From a checkpoint of a small transformer trained on Wikipedia.
Size: 12 layers, width 256, 8 heads of 32 (2 for keys and values), MLP 1024 SwiGLU, vocabulary 2879, 12.9M parameters.
MLP neurons of a small language model. Each row is named by its layer, matrix (gate and up: input weights) and neuron, and shows model dimensions 48-143. Each number is 128 + 24 x the weight over its row's rms, rounded and kept within 0 to 255. Numbers have three digits each. A neuron's up and down rows have the sign that makes its largest values positive.
After each neuron's rows, "fires in" lists the words (lower case) most often at its 100 highest values on Wikipedia text that the model never trained on.

L3.gate740:096158106131122084142113087167118135156124114126109142128151105097132111104118100074097119122140158133127165121138128145136152125125109110111139151127156161074107086150142089129105141124119137139121105127130161090120140127102135147148120135117145151098123119150119132174135128156118094186
L3.up740:132126147107124118116119135180126163114073154137142162156104122116102110129124107105144148120137102100143168160136087102114108137142166104089099127147143148141101114116125116127154124128138095132099100115126122155113132138131127110134088151144099104122144125177094148126129140144121135149
fires in: "had", "have", "has", "despite", "following"

L2.gate947:126121157115154118139089149161146119155106119141145159147071143133127115099159162170118099104094103157156109098101152113138133108102125123131179140102122118093082119156112121099137120111125085151138127149179145103093115142112125088145137089123121099107140153124115137118118101135163137104
L2.up947:146125126124121156077111188116130132172167177113109132148111135139093121154147135129149120130144129085130093136118120183146130125136143067092142130145128151120125172130130122138115132073129162107101131148089088140093129116121068107115116139122106127123095124181102153118108117100131143145
fires in: "new", "old", "great", "strong"

L8.gate799:106083140135112160157115091128124136127126142108102129108145164124130106115140096143159164136095161151163144176073102126126143110106088127096165134130133091161144131154108107114121146160112111206163104148119151167123112118128147091095114113130145105142147098121152113139145133142086144100
L8.up799:146129120147129117147107146087161156120147102149130119127122152125091117143127141154181091138096119117143153177103140154157148097072125086122121118107123129164122126172097127103129092113133154130118089132116114151186179138070114088093132130172161129141133110152082123114096080188137125113
fires in: "has", "have", "had"

L6.gate286:128170113164122100150146096131145130078113140102098108111119147121145128156141135134138101146145141182168146122153113125136133142138105134066143159093091101128092159147143096153131132170166116154096140144131104140113150172150160134106143148090147128095162097128078150121128102153136136095
L6.up286:106138155149128132169141139153128106154133133140114129126119151096140149140159121142140099139148150128149114139129159115123137155107063092117170151117131123110118120148166129200127148157168109139126101140159115133115109131149100135094147107078122135134121133184126115121069091176104111114
fires in: "where", "which", "what", "michigan"

L8.gate147:115106142106083098161144129131177132162107106141123122097137137085143110114107122163186126099167145110166143122117131172165134165116089113117098099142123102124125102156128113145126141138081116130140120152147139089137158144079113162129131131082053123136118106116162127151114146158116171105
L8.up147:158127123092105157205136135095115144151067113081105161072119125110180088174148138096167155132143138064144104136149134169101089130114116150107109122133131135138133150113139114153100152168121142123110166155125134106148152131101112156140160088115180107119130073135117099161134118138125175113
fires in: "john", "william", "thomas"

L3.gate17:130111082097108127108132125109189161112093142105121128157064198122136130089129137129124149157114148125143129129125109123104144109134134132111149127099140123091119129145159127122135095126133131133118103142130136098132116098103136184115092114111104176099122148107120146095145143126067153178
L3.up17:167173101162121156116168097131171164136120130126093124111139120165118119075118161128116157112130123101150118131076074141135152108114106107152126126115087122109096107118135155143145097111104133108078178136104156112117129104112118173168100102078119143105127130108070157138108148096173123169
fires in: "new", "old", "blue", "older"

L9.gate345:110100112093134135124119135144143157138114122163081100086131118137117129123158097123147144137123181123091080136113106107130152129095102144096150113100124115087126188146151132157133141137115129159168140124168112124162118129127076127154094150076144147136121144093117131149147105127173158127
L9.up345:117115100150145093111125124137133116154129127103109159075101132152089177163154110084130162134100146122153139137116118123135143142076149116131142122102119097089140121151105166147143169180089104144111170140121132127138114118122171133171156139121109146183131103112106139120141091148111137136
fires in: "the", "two", "distinctive"

L2.gate589:116129068073077105149126111080162133110167157127135108132104132164119159122162119123138113114099114129126118149167132134174193102141134125160129156125133071133164135125147129103128124119117116158145121133084104143106130189137131145137095169178101075120117143131169115121120124155129157183
L2.up589:127118128144161129171131151149122111133123152119136145099110121133136096105139133126115120144100090120173132124133082125103137118135140164124125110131101145190119132148082104144125146125091157102134176168134101141115136126140121128093114088162083121168117089136089130135153144144125096089
fires in: "for", "at", "within", "mediterranean", "on"

L6.gate186:087099126122121139134157162124155145120110141128160133157136108168127140168163125109125084096111104158143169140133153149105102119112142111139137149156123117136159139116143067131098170124100109130118113136115067089142148111122134152124131096149116118125099144138127100127120134146130112156
L6.up186:143145112099110134112163125116072127108087134112137114158141109113138126095115104100154151144128140121117155134113115124169101170161159169142159084110129180089094121113124074111111075122093136116113109140133124116140159144106154124140128123118133054157146105117137169135145139132135123118
fires in: "for", "former"

L6.gate216:150117148151116131128108139112142124158139125139137136090149081093153103097113137118110131128176098097125116150096144132147184108094111105114129146084102126109132143160131119095107149107148129163120143118096107158104145177073115172105137108117127135139151125149108094125179124143129106142
L6.up216:146154101093126097159124081135111129134138113137142140140073143102120117140172123116158104137122124106139160138141141123119125162117135098125098146149126080103109109174119157121118127105136151178110123115155167139129156182105151089126129112076114114141122146151117194122141157166113126101
fires in: "of", "and", "or", "manufacturing"

L6.gate1021:110125108115080118127119148167126124147119125116107122143129088137136099143141176114101141129088074102220168124097132156151141140161136144116094142108098162113115121089143100109197151092143089134092113107133117122143114157138173142119092133113135149067142090131102158121137148158155187082
L6.up1021:086145127145097161117192145175145108150120127174094114100082134129156134148086144130128138139132165110140141177088082139146117088101103139139168150164145124132126139109093141128130126122136123116110108133141116124142108096103102110139154085119148138095108137128124144080147127126154133104
fires in: "had", "has", "have", "having"

L9.gate246:145141107093116110102113167156141154126137119136088131120170162099151095147107127089087101097101106095173131145132132153141140121106131067144121091165135116133116126136112113119120115136061088102116103097113152085086171121096137120153149129085102074111131129155160135130138132135115147100
L9.up246:099111150097117127108106125140114146151122103137132169133165115163148114151109137082121115085113118087165119161128094131108156156115071141123143171140089098142137128082075131152142116124140144168152133141094104134103156106115133177141123158145131141159124125093154121122139108108121142109
fires in: "and", "he", "also", "from"

L8.gate806:109134102102162159111150089139114083156159177144073113124153102130101164131123096127147174098164125139160157128110137126121120138126156113126147102117118127105128185146109161124144125128140091158154130151140101144117086127139130124099117113133116150152157144124100137139135177138142089126
L8.up806:170133093138124133116122131137124136152129173158110131132164189088092104134133114101160104127158133163098152152108161138130136084176127115095171113137128138152113113151124134150161118122131106180141149191115095135103149123148098137134111125159115127104149131154115181158130150099117108180
fires in: "de", "deaf", "degree", "deal", "dean"

L6.gate704:130127106148097155161118126152175138111123130081122138115137182116148142087167080133143135134167106136084124192110118084151103166160133136137118146172115117122111154129148122111114128100161122138142097144107133113165114078128133137086113072097124142149143109136141112110139174135111123108
L6.up704:132126131171099148124136124078136160111121069152161140170118136116108181133140128126111166162136119129131129108120154155170089108127058161068117154143139134118086102117120140158161081104140111127143172082111127109124092148150136114086129125073118111174120094151070139147083134160137106167
fires in: "have", "has", "had", "sometimes", "von"

L2.gate1023:089141139114146095126155150111172114164103126153131123111141135147146129143132100098155133156096084153177120094149144132142145177173126150086142131103134137095086103116128139134147156165156142136142121120106115123152148077090109128154143104136143133115112116129123159106140162148102168117
L2.up1023:109121114134150093106100161114134111139133154146120157080095119170122136142145080140137110110097098110130164133121136136149140144128139149103148111095132133089101077112135146146133176156196170159151152100077127133092134146089139144146134147125083133080110063119136163081123149150097095090
fires in: "football", "town", "footballer", "business", "camp", "information"

L6.gate384:117142079102115120147167114145126091132106120118157125130133130112131099214137169131090153100151136151137126103134113152152145145133129109143147118131205167134127130139147141163164110126135141144154134125142100114169092073150125161121124129136101098178124141142120060188145119143116112121
L6.up384:093138112103107111150132122136148065172115114116136147143149147118104098139162128135160131135136171155100134149119155122114175162170089150124160114147110088131130095149107057185118093139115113118110131122156103107164115121086130162135146147125122095124121129128131104130121122130092144139
fires in: "which", "that", "what", "who"

L3.gate218:147103082134156168122148137139146155160110124155120150144117159134150132104134140127153113058101141133083117091087136097108171097107108150175128138176134131100132126142124192109103129123132126137132106143118154116134124134079112117137126100113098104083150143102090140138128116138130176111
L3.up218:131077106152141201141143126106118153118079095127135134121102147190135116099158106146136113109086144115130138147129102120122092101129150127174119068110142144127092116150093126148135056112142127133131137139126146114147124168092156138141090098167139112170089163130107131142137119164093098135
fires in: "high", "under", "over", "upper", "lower", "middle"

L8.gate845:131112147157116103122133125160105107168140168125108124148080114077166113098155145113125135091118116139141096157130095110159155085159131122154133158112120168135106122102174133129067127083120100114102155110110109124105138125118156129169106128132103132135137110158151108136116106140115071142
L8.up845:153126139129149123111140121111117123100100149113118099106134096152127130132136142124149075107174158094151087072111125097116128158091139161121123111134111142119086136165151097107099122075147124118149110147104152114139127148090123142142179154117110109101153159146113135126109145141103085147
fires in: "for", "force", "foreign", "together", "manchester"

L2.gate309:105129164160121150129095147121153136131121153140094139124141151143132096146105188133134132126106137125133091112139113151156144132140123113082104130108142130117112106116099152103069118083135161170123119132103110121083095083141130130129109205136131079116131099123110133114124087146116162161
L2.up309:193111120123113149123103146106095100177123145111139151103140113122099122116091098146126129156158103120130126132142079128136197149096103106122133181101146161145132115130103147127108122152112142125128116147136125140116101114086108152126114101157117109164182095148148140109135105124133138143
fires in: "been", "later", "also", "now", "very"

L2.gate873:114093134126100126104104141136142144143119123153115171136133134117141122144136127108124133118155142111205131093106111142166139081154124105110124106158164131128132120115096111084116139122098143148117106122088095113119134157125134098122137109093169155114114067148121165109121140167140113138
L2.up873:138125126173098118116121162158171113182104073143131131111122103138135157148106108109121147130135129132135150135132118146101091130127089132088115106154134163141151140123105076108134147070092117126096081116139128109163093101143172111133103084096120159144118111115135170103128112116126113127
fires in: "has", "have"

L8.gate996:126134107103114157111140118121101112142096052162172143120060115125122105134136132120143090138077161122128090066149105158091138111134156131141113140133087169145140145155148122128117122125143167123173128121147165137148129092091165148146093078099116089136095141130127134113143111100115084105
L8.up996:133120130167144142121119112144146102148090105161140092104119116138092115121097110153108102226116117115132106141109128114151109138147158145137135134121159184070096136141089173145114151135129162137108145117107153134128128104145099116161131103107163097157106116140098141124129113107126147112
fires in: "the", "this"

L9.gate69:138139161096080116113139079157184150133133116079112149109151147141101159135119141095107098111104100111155138113128106136145125132164127132120133106159126138151130119168091116163138125132093103126134090091150165114141136101115117143086102099143104148124134098159093159137116173124084129086
L9.up69:122110158101139117100122160115159120127112159109100173121158116132130112132147121143155117151135106109103132157166113147131147114119096122137131158116093116138139160131145142151108138167149088107178138141118106119128137106127145103092118155093139126131173087139135182114118103142100140093
fires in: "he", "had", "have", "has", "it", "she"

L3.gate975:149120164145086156119148102110125150109131163084106124131162073139179134107098126111153140148114098166116121142145093120110177143159105102109130114169127139128108118143094145120074095149126136135122108123134077119155142116133115139072138110109094103135131142105158138093148064152091142129
L3.up975:125106095129061142108159163177156122153166158101115086135149116156129126161137139103105117170124122138131150112145132139132166137165158155099145126086137129124115122136138156140100153136110115122124122123116129132149094140087143168140096145123138160104123103101101151092098116116137097116
fires in: "football", "added", "footballer", "horse", "addition"

L2.gate910:145126115150084161147128123108146088119104133101132061091147120115136172086150110135129133111120113081122100109110112172132125116129127128185161110094144125164179151113128138118171167123105167099096137103136142134123130129130129137097111114142121092189144096090142118078103093106116116078
L2.up910:148137117113096147167169091112124083142133149156125137114124109127120162133131138119151106115112154100143146083123167135163105131120115094153095086100150160119132142164139145166111147141100130126092134118133143125129080073091138147101183139105140145140085112167093084162111107103169125092
fires in: "william", "michael", "paul", "john", "peter", "williams"

L9.gate59:158112133138095120129110123140163120124117128152139127128117119117098091115132134106137090151107140115129142145136083134113125147159136125174113111106204129158135125102135139153095165111147133142155121080168100104094192138080156078116126156124102127161096143124167127123126138142140117092
L9.up59:111125111106165081108169138088140116127095123130111160162100117190123097147142131110132110128131125091143122124097155118147146161152140123170138126107139093147166114208089104136118125064147161104113123068166106154106120117107168169137131135143099124133139121158116137101118138129136135102
fires in: "for", "former", "forces", "force"

L3.gate477:119153139162095184125134190097108143143089119157141109124175117117136122127116130095139137133130128116130125116170130121140142128139182123161120134085125158132094124107133118158118088134131135133175111138121050141168098130119119154122126108158140152145114119167121122139156114124121190154
L3.up477:096096121138148143122116097129123106148108130159125109131150156137117077123117188152121173158129074105117107130155123134120141120120148129112135128090124184148082113096101122149099113127128127101161102149103063127142127123079117125097119176156137149123115152153119151135114106123119161162
fires in: "n", "by", "also", "been", "e", "became"

L9.gate769:123129159125103095157100106161175162139148149104101134125127140105119084141117167118133116146123112131136146135175180166146119097152145103135108104157109140148135163158128154129146162107141131106115139112141119133097127135132108182151114128130146172133115143114144126103123158087151138127
L9.up769:126124115127129194086127125123077157125128137122161154076156141176162159099114140096164138117110163170130109135131111125154111158120146101117118171135137117119137175138131119112102147152108157158103093164138068139124156120142169146071101112126161130157141089136135128115206143108159163078
fires in: "and", "he"